config.toml
hidden_act = "tanh_gelu"
rope_theta = 500000.0
rope_fraction = 0.25
parallel_block = false
MLP neurons of a small language model. Each row is named by its layer, matrix (up: input weights) and neuron, and shows model dimensions 128-191. Each number is 128 + 32 x the weight over its row's rms, rounded and kept within 0 to 255.
After each neuron's rows, "fires after" lists the tokens most often just before its 100 highest values on Wikipedia text that the model never trained on.

L4.up1566 [122 115 100 141 134 123 110  91  92 138 112 109  72  89 163 136 126  93 106 132 127 113 152 164 132 169 146 154  92 133 132 160  48 140  98 120 131 198 145 105 142 157  77 107 145 115 118 148  96 111 115 173 138 125 160 175 109 188 149 111 168 133  97 115]
fires after: " |", "2", ",", "6"

L4.up2429 [137  99 207 114 152 155 183  92 209 112 201 123 149 141 145 127 119  79 132  93 173 136 194 160  95 109 113 167 104 121 141  74 114 106 125 128 125 136 108  98 104 107 146 121  92 118 101 128 140  99 125 116  84 180 113 182 180  69 138 116 144 122  48 135]
fires after: "2", "am", "ap", "8", ";", "km"

L4.up2236 [183 126 133 128 118  93 131 146 103  95 227 124  79 155 115 152 118  99  70  73 145 141 152 138 104 154 135 155  94 149 173 138  97 103 124 140 144 171 112 119 132 113 124 161 102  98 104 115 142 127 114 117 110  54  79 154 186 148 119 113 114 158 113 112]
fires after: "0", "2", "3", "8", " Living"

L4.up595 [161 127  75 115 138  98 180 126 145 146 110 106 132  79  96 119 155  91 203  82 130 185 135 222 116 185 140 150 111 157 108 141  91 113  80 135 146 137 139  99 195 155 138 160 121 117 140 109 138 133 143 102 121 143 133  83 101 166 110 142 121 128 119 125]
fires after: " |", "6", " ", " No", "3", "1"

L4.up1483 [103 154 139 143 171 140 163 117  89 180 149 128 113 108 194 120 134 121 165  83 106 194 148 120 101 135 137  83 130 114 193 118 122 150 129 132 163 132 103 158 127 168 153  70 177 110 164 112 127 148 124 133 118 144 137 119 148 107 118  94 148 135 167  89]
fires after: " —;", ";", "):", " Res", " a", " in"

L4.up935 [ 99 160 170 137 149 142  84 124 133 164  75  77 105  95 137 179 145  89 160 105 173 117 126 154 149 144 103 142 160 131 134 135  95 100 135 116 142 153 118 128 163 132 209 136 164 128  87 123 161 178 116 164 141 159 140 132  86 137 146 135 164 172  85 122]
fires after: " |", " ", " (", "e", "o"

L4.up2404 [153  92 215 106 127  82 121 118  91 123 179  25  81 148 155 173 155 127  97  63 120 129 151 190 129 111 129 153 172 135 138 122  94 120  42 120 131 128 110 112 131 135 103  92 100 100 106 110 107 155 115 129 111 198 132 162 114 174 133 141 137 209 191 119]
fires after: " |", ":", " images", " +"

L4.up668 [180 111 128 135 106  92 168 105 192 104  26  47 130 135 112  84 123  88 159 118 200 144 150 118 132 130 141 113 237 137  97 119 110 148 105 112 120  97 207 117 216 139 155 147 114 153 168 148 142 196 117 185  97 180 129 119 104 113 123 140 135 102 112 114]
fires after: "4", "6", "ɔ"

L4.up864 [118 154 174 134  87 130 133 109 154  74 156 129 111 110 106 154 114  78 117  88 176 101 153 135 138 167 119 130 115 145 110  95 129 160 133 132 131  55 232 117 155  89 163 147 124 127 116  87 178 120 113 130 105  84 134  84  91 192 120 130 134 131 157 120]
fires after: " ", " |", " W", "7"

L4.up1164 [122 149 114 151 145 138  79  99 126 161 110 111 168 119 131 114 113 108 114 129 122 110 131  90 162 127 131 115 231 133 127 164 119  95 138 141 160 130 148 155 129 110 202 102 151  71  52 120 142 131  74 179  98  96 162 123 111  97 135 129 169  96 111 114]
fires after: ".", " |", "ide", "um"

L4.up1837 [103  99 126  46  65  62  85 147 169 140 133 136 116 112 191 107 143 136 143 103 153  87  87 126 155 116  94  74 152  82 197 153 136  72 130 128 126 127 126 110 114  20 118 115 121 140 140 112 161 111 167 141 112 110 129 132 140 165 157  67 129 191 149 164]
fires after: " (", "7", " that", " of"

L4.up992 [126  78 131 103 109 142 173 100  92 166 126 116 103 121 172 127 109 114  90 123 162 165 122  78 102 182 162 163 126 139  43 140  77 170 116  69 231 128 111  66  94 134 110 169 111  82 129 152  94 114 141 138 131 132 136  86 156 138  81 142 146 142 150 239]
fires after: " —;", ";", "-", " that", "."

L4.up2373 [ 97  58 169 135 132 148 120  99 101 169 125 118 137 142 152 109 161 121 159 100 135 177 129 152 139  74 103 127 246 116 129 102 162 123 110  59 126 122 108 125 175 111 164 125  90 161 113 135  73 144 130 193 115  82 138  95 147 139 149 115 123  92 173 135]
fires after: " |", " ", "4", "0", "8"

L4.up1090 [ 91 127 127 130 133 105 139 156 111  95 136 114 127 104 148 161 122 104 132 115 159 122 157 111 139 132 124 139 153 133 140 124 175 143  68 119 123  82 161 105 144 112  89 119 147  89  61 138 112 151 130 243 140 161 131 113 173  88 130 123 144 120 107 128]
fires after: "8", " U", " My", "An"

L4.up1821 [109  67 207 132 114 122  72  88 115 112  92  91 129 183 101 141 130  72 170  82 137 165 220 132 117 150  93 153 179  97  92  73 146 161  82 125 103 168 116 138 140 117 102 140 165 151 151  62 153 163 133 101 160  39  93 118 153 107 139 119  82 127  98 123]
fires after: "2", "-", " de", " of", "3", " enc"

L4.up385 [182 146 152 141  94 156 106 101 157 151  96  85 171 179 130 110 131 118 117 130 167 130 116  82 147  87 143 148 145 107 143 160  70 131 116 137 129 156 116 152 163 124 173  98 135 146 167 114 132 141  75 169  88 133 123 166  81 163 122 115 165 153  88 145]
fires after: "0", "5", "j"

L4.up354 [112 163 151 139 169 137 121 103 130  85 145 183 147 122 137 172 199  69 188 114 162 160 132 154 119 115 103 142  88 147  89 137 140 143  88 104 107 179 141 110 156 111 115 125 157 124  56 145 114 135 132 209  80  67 163 142 151 113 161 145 119 148  37 138]
fires after: "0", "am", " M", "m"

L4.up538 [123 121  66 127 142 146  91 117 119 140  84 150  83 189 111 150  93 110 146 106 118 117  95 114 129 144 132 119 122 129 119 127 106 157  93 137 196 172 114 150 112  84 178 161 150  39 108 110 108 135  73 203 164 130 207  51 145  48 112 140 129 135 122 112]
fires after: " |", " ", "5"

L4.up1022 [184 187 128 138  71 147  99 117 201 114 109  98 169  95 149 108  74  49  79 112 135 115 205  59 107 146 144 156 107 158 156 171 115 104 137 132 128 154 222 140 143 104  97 154 128 126 202 122 160 110  99 104  60 170  92 141  72 107 106 128 141 161  42 114]
fires after: " N", " Cap", " ", "0", "N"

L4.up1672 [135 116 176 149 184 114 134 128 170 187  96 160 178 148 136 166 122 127 147 125 118 136  83 155 162 115 112 108 112 149  99  45  87 139 162 110 110 176  83 108 105 128 120 120 193 176  22 158 127 136 109 102 126 226  86 157 132 136 114 150 139 140  46 132]
fires after: "0", "1", " (", " |", " ", "8"

L4.up1427 [149 152 138 140 155 184  66 132 142 141  65  95 170 118 155 129 142  97 109 113 135 103 119  74 138 140 122 127 107 134 153  90  36 105 167 119 108  98  97 145 120 145 164 155 117 161 198 136 151 128  80 144 133 122 170  97 137 181 141 128 161 173  97 160]
fires after: "n", "h", "H", "g", " H", "v"

L4.up1395 [110 149 121 149 138 109  98 111 136 131 152 126  92 165 212 125 108 154 175 142  92  69 133 152 120 164 154 130 144  93 146 104 132 122 101 123 140 135 120  71 166 139 137 194 141  71 149  69 144 161  98 167 151 153 139 156 127 111 113  93 180 111 119 143]
fires after: " —;", " S", " (", ";", "l", " s"

L4.up168 [131 154 156 137  71 139  56 138  61 127 142 105  73 121 124 168 111  64 110 109 144 130 151 134  90  77 147 140 186 135 119 182 132 143  76 118 111 244 139 149 128 114  89 129 148  96 104 110 126 127 132 122 154  52 145 151 100 139 142  97  98 127 209 114]
fires after: "–", "9", "3", "5"

L4.up952 [161 173 143 146  40  73 192 119 119  92 161  81  60  99 100 176 176 140 131 104 114 154 144 140 124 100  80 109 147 119 118 149 111 163 123  91  72 137  82 109 131 146 106  97 122 141 150 116 151 122 187 127 103 121 103 114 101 122 116 135 124 141 176 118]
fires after: " |", "0", " ", "de", "1", ";"

L4.up2034 [ 77 164  94 108 149 103 162 111 181  69  56 135 140  66 160 151 137  83  83 115 130 124 172 147 170 112 145 114  73 157  96  83 106 162 120 172 123 185 146 100 112  83  80 116 132 145  71 127 178  77 143 203 129 106 185 143  63  77 122 153 156 101  91  99]
fires after: " |", " ", "2"

L4.up1557 [121  79 138 138 135 185 125  95 118  83   0 154 131  82 110  45 135  89 195 108 128 133 171 115  73 121 124 119 193  90  92 142 154 151 101 154 131  77  90 121 150 103 166 145 139 106 195  96 119 101 119 135  93  40 212 137 121 167 137 139  60  75 146 133]
fires after: " |", ".", " ", ";", "bl", "omp"

L4.up408 [183  86  99 141  80 143  91 121  90 129  98 195 163 153 131 102 132 110 130 134 125 128 204 154 116 108 118 137 255 122 107 137 161 150 128 142 115 138  70 126 151 135  93 122 132 118 142 107 121 124 164 146 188 131 136 145 135  50 137 133 102  77 115 131]
fires after: "2", "9", "4", "et", "or"

L4.up2175 [ 87  98 153 124  95 112 146 130  89 106 118 145  64 138 146 112 154  94 158 110 156 136 121 206 136 120 105 144 175 125  90 100 146 166  92 165 122 184 169 145 105 105 121  85 118 146  41 112 101 100 168 111 111 118 130 128  83 156 125 109 131  48 188 128]
fires after: " ", " |", "7", "0", ";", "5"

L4.up2488 [162 137 133 112 149 137 144 130 120 149 162  75  85 136 101 108 156 108  89 121 103 169 153 135 176 110  94 119 124 127 160 150 108 150  98  69 124 102  93 126 138 128 159 120 149 112 104 145 115 143 123 110 135 106 146 121 137  69 116 123 244  98 148 140]
fires after: " m", " N", "M", " Am", "+", " am"

L4.up1456 [ 41 132 110 146 150  99  96  99 126 169  94  84 117 139 135 126 118  89  87 141 116  94 166 109 145 132 132 122 137 136 130  89 102 117  81 132 161 157 188 145 150 119 121  74 142 136  85 139 136  83 148 122  89  28  90 115  49  98 120 125 133 146 165 124]
fires after: " the", " |", " of", " a"

L4.up1656 [ 82 138 184 148 133 122  90 128 125 141  71 115 103 142 128 137 176 108 133  87 153 158 125 125 143  42 139 136 146 164 110  98 170  77 126 116 117 175  92 115 105 119 102  80 133 112  93  83 115 113 118 244 101 106 135 130 101  76 120 155 176  92 122 105]
fires after: " ", " |", " An", "8", "h"

L4.up468 [146 123 180 157 233 136 163 198 158 118 105  51  63  80 119 117 125 111 177 123 112 140 120 137 140 127 114 129 131 131 147 100 118 113  84  97 130 171  59 115 119  94 113 139 140 109  88  97  96 144  60 134 117 189 110 127 140  89 133 130 185 156  93  98]
fires after: " |", ",", " ", " and", "2"

L4.up957 [121  85 124 132  96 151  39 129 123 134 129 120  66 182 114 113 105  66 132  79 128 112 212  50 142 110 110 132  94 137 124 187 152 141 154 137 112 114 148 144 118 107 145 105 141 116 187 130 117 129 129 166 131 127 166 129  26 109 124 113 157 127 134 124]
fires after: " V", " v", "V"

L4.up1879 [162 128  83 128 170 150 158 138 139 103 135 134 136 142 130 143 165 120  96  86 170 137 101  79 183 139 132 128  76 140 136 145 126 146  66 109 144 111 160 143 154 148  70 140 125 161 122 128 139 150 141 183  57 190  63  80 136 124 131 129 136 157  39 115]
fires after: "5", "0", "ö"

L4.up2183 [134 132  96 134 102 135 136 118  90 134 179  63 122 162 144 140 153 107 118 123  90 132 126 159 151 135 123 146  99 140  93 143  94 143 137 144 118 107  57 141 150 117 150 129  94 101 195 111 107 116 108  84 135 142 182 145  66 111 154 112 153 170  76 123]
fires after: "1", "2", " ", " |", "0"

L4.up2529 [142 164 100 147 121 123 104 173  82 140 159 169 114  93 161 135 123  93  81  95  65 104 190 175 134 168 144 150 188 122 137 151 132 124 107 152 116 136 123 120 123 159  63 133 151 134 166 106 105 101  66 138 155  99 138 139 121 107 149 147 127 118 165 131]
fires after: "–", "1", "3", " ", " St"

L4.up871 [ 82 137 153 126 150  96  89 160 111 147 157  92 141 123 115 243 123  92 141 110  93 106 141 153 150 173 105 121  92 153 131 157 161 172 161 159 118 127 177 130 102 157 133 110 150 101 107 106 160 107  85 118 200 119 161 146  68 151 121 119 131 179  90 122]
fires after: " San", " S", " Ar", "S", " In", " En"

L4.up1703 [ 67 151  68 135  96 112 116 126 121 112  97  99 102 117  84 183 157 103 113  81  97 158 119 118 126 157 123 117 160 145 122 180 160 122 152 133  98 158 153 152 161 166 130 154 129 166 192 109 104 163  64 190 124  57 130 104 118 131 131 123 149 131 111 133]
fires after: "3", "1", "5", " white", "0", " red"

L4.up1424 [106 105 153 137 161  91 126 132 116 149 138  92  92  82 126 199 149 126 142  99 119 178 102 123 150 139 119 141 104 158 109 142 133 166 177 158 126  85 156 140 162 109 155 128 113 118  76 119  96 145  75 138 126  92 153  97 175 147 132 125 162 126 133 121]
fires after: "8", " State", " G"

L4.up739 [ 70 103 240 157 111 114  92 105 113 147  40  74  96 160 148 120 112  89 127  76 131 153 212 116 120 103 135 132 150 135 173  91 182 113 139  91  99 137 152 112 135 122  87 174 122 128 168 100 152  98 107 128 108  59 127 209 125 154 132 110 129 148 186 113]
fires after: " ", " |", ".", ";"

L4.up1709 [112 115 126 166 105 153  78 139 106 149 141 131  74 139 149 111 112 125 128 131 117 104 129 114 145 101 165 142 140 155 168 131 166 160 121 127 159 126 122  84 130 104 148 167 165  46 134 127 124 201 127 153 175 142 132 188 136 156  97 115 163 122 127 175]
fires after: " (", "-", " |", " —;"

L4.up1642 [117  72 134 152 151  71  81 126  86 197 144 123  77 104 201 111 123 125 153 120 119  84 133 184 103  89 117  64 150  99 154 139 108 184 146  92 174 119 128  82 113  27 132 114  91  84 126 121 169 127 139 143 123 156 144 136 133  96 172  56 175 173 154 143]
fires after: " —;", "°", "″", ";", " ("

L4.up178 [ 53 129 106 129 102 162 170 122 152 202 127 119  66 105 126 142 136 113 253  89  75  98 120  93 119 118  77 140 140 136 130  95 135 137 100 124 154 130 129 114 148 107 134 101 166 149 107  96 127 146  42 146 125 152 146 137 115 114 122 118 183 171 133 130]
fires after: " |", " of", "s"

L4.up2204 [114 132  66 128  68 122 121 149 125 137 155 151 122 133 128 151 124 116 123  96 121 104 189 155 130 128 161 114 125 125 139 151  96 175  36 136 145 187  81 102 185 146  66 171 113 125 146 132  75 124 154 126 132 120 179 140  94 107 138 102  94 156 123  92]
fires after: " ", "–", "ad", "d"

L4.up121 [119 169 126 110 130 107 106 112 136  94 116  77 124 142 124  95 125 124 136  88 115 148 138 115 158 166 119 129 177 130  87 132 177 142  83 118 116 137 172 120 117 113 205 146 158 147 153 135 150 173  75 160 104  96 141 100  67 141 135 146 147 144 148 119]
fires after: ".", "e", " Ge", " Ne"

L4.up2372 [ 68 113 178 137 138 119  65 126 129 117  65  79  84 145 128 173 177 101 114  58 108  97 176 122 155 148  72 112  87 128 136  94  74 103 150 100 124 152  83 131  52 125 165  94 109 138 152  93  83 129 122 153 170 109 192 103  89 155 121 136 155 229 162 106]
fires after: " G", " W", " V", "1", " Ald", "2"

L4.up167 [114 160 185 113 151 116 138  79 147 166 146  81 133 147 120 171 169 101 155  76 103 105 124 138 149 155  89 133 132 147 162 114 133 117 120 124 134 118 167 125 107 116 216  83 144 145  97  56 153 150  53 142  45 143  89 137  84 206 116 116 168 207  93 130]
fires after: "H", " S", "S", " H", " s", "M"

L4.up246 [145  92 121 114 140  70  85 159 116 158 138 107 113 119 146  96 129 131 182 151 144 158 171 119 127 145 136 107 144 222 144 165 142  61 123 103 133 128 111 124 142  95 144 192  90 124 131 168 181 194 117 136 120 137 123  81 140 101 160  93 103 120 133 141]
fires after: " —;", ";", " backing", " -", "):"

L4.up373 [ 85 121  61 119 151 113 121 113 131 119 177 188 101 139 111 172 156  83 152  92 129 128 108 112 106  82 117 123 135 127 181 114 184 138 147 125 106  19 118 118 148 131 137  77 126 108 113 155 140 158 107 178 125 168 129 153 166  83 141 164 152  89 102 133]
fires after: "3", "4", " States", " US", " International", " "

L4.up1952 [132 119 133 122 124 142 112 116 141 115 159  49 139  97 135 105 130 109 130  61 117 133 151 120 128  73 113 133 211 123 110  88 130 123 127 117 133  81  90 117 146 103 151 132 119 111 121 107  96 148 124 132  53 133  89 152 148 140 140 120 137 180 161 122]
fires after: " |", " of"

L4.up1352 [109 152 114 116  69 173  97 147 145 105 157 154 116  96 102 188  69  40  94 113  87 116  83  87  78 102 156 111 123 143 153 119 157 126 131 141 127  69 127 120  39 123 138  77 138  88 199 121 162 116  79 150 119 111 215 109  73 117 120 131 121 119 188 119]
fires after: " ", "1", "ied", "art", "3"

L4.up1252 [110 126 151  89  99 129 144 131 137 165 180  25 197 107 116 128 166 100 109 103 108 144 223 143 123 175 138 127 149 116 153 162 103 124  94 119 138  33  83 120 180 171  76 124 111 101 179 107  94 132 117 124 164 138 148  83 117  99 124 132 135 150 180 146]
fires after: "2", "3", "iss", " enc"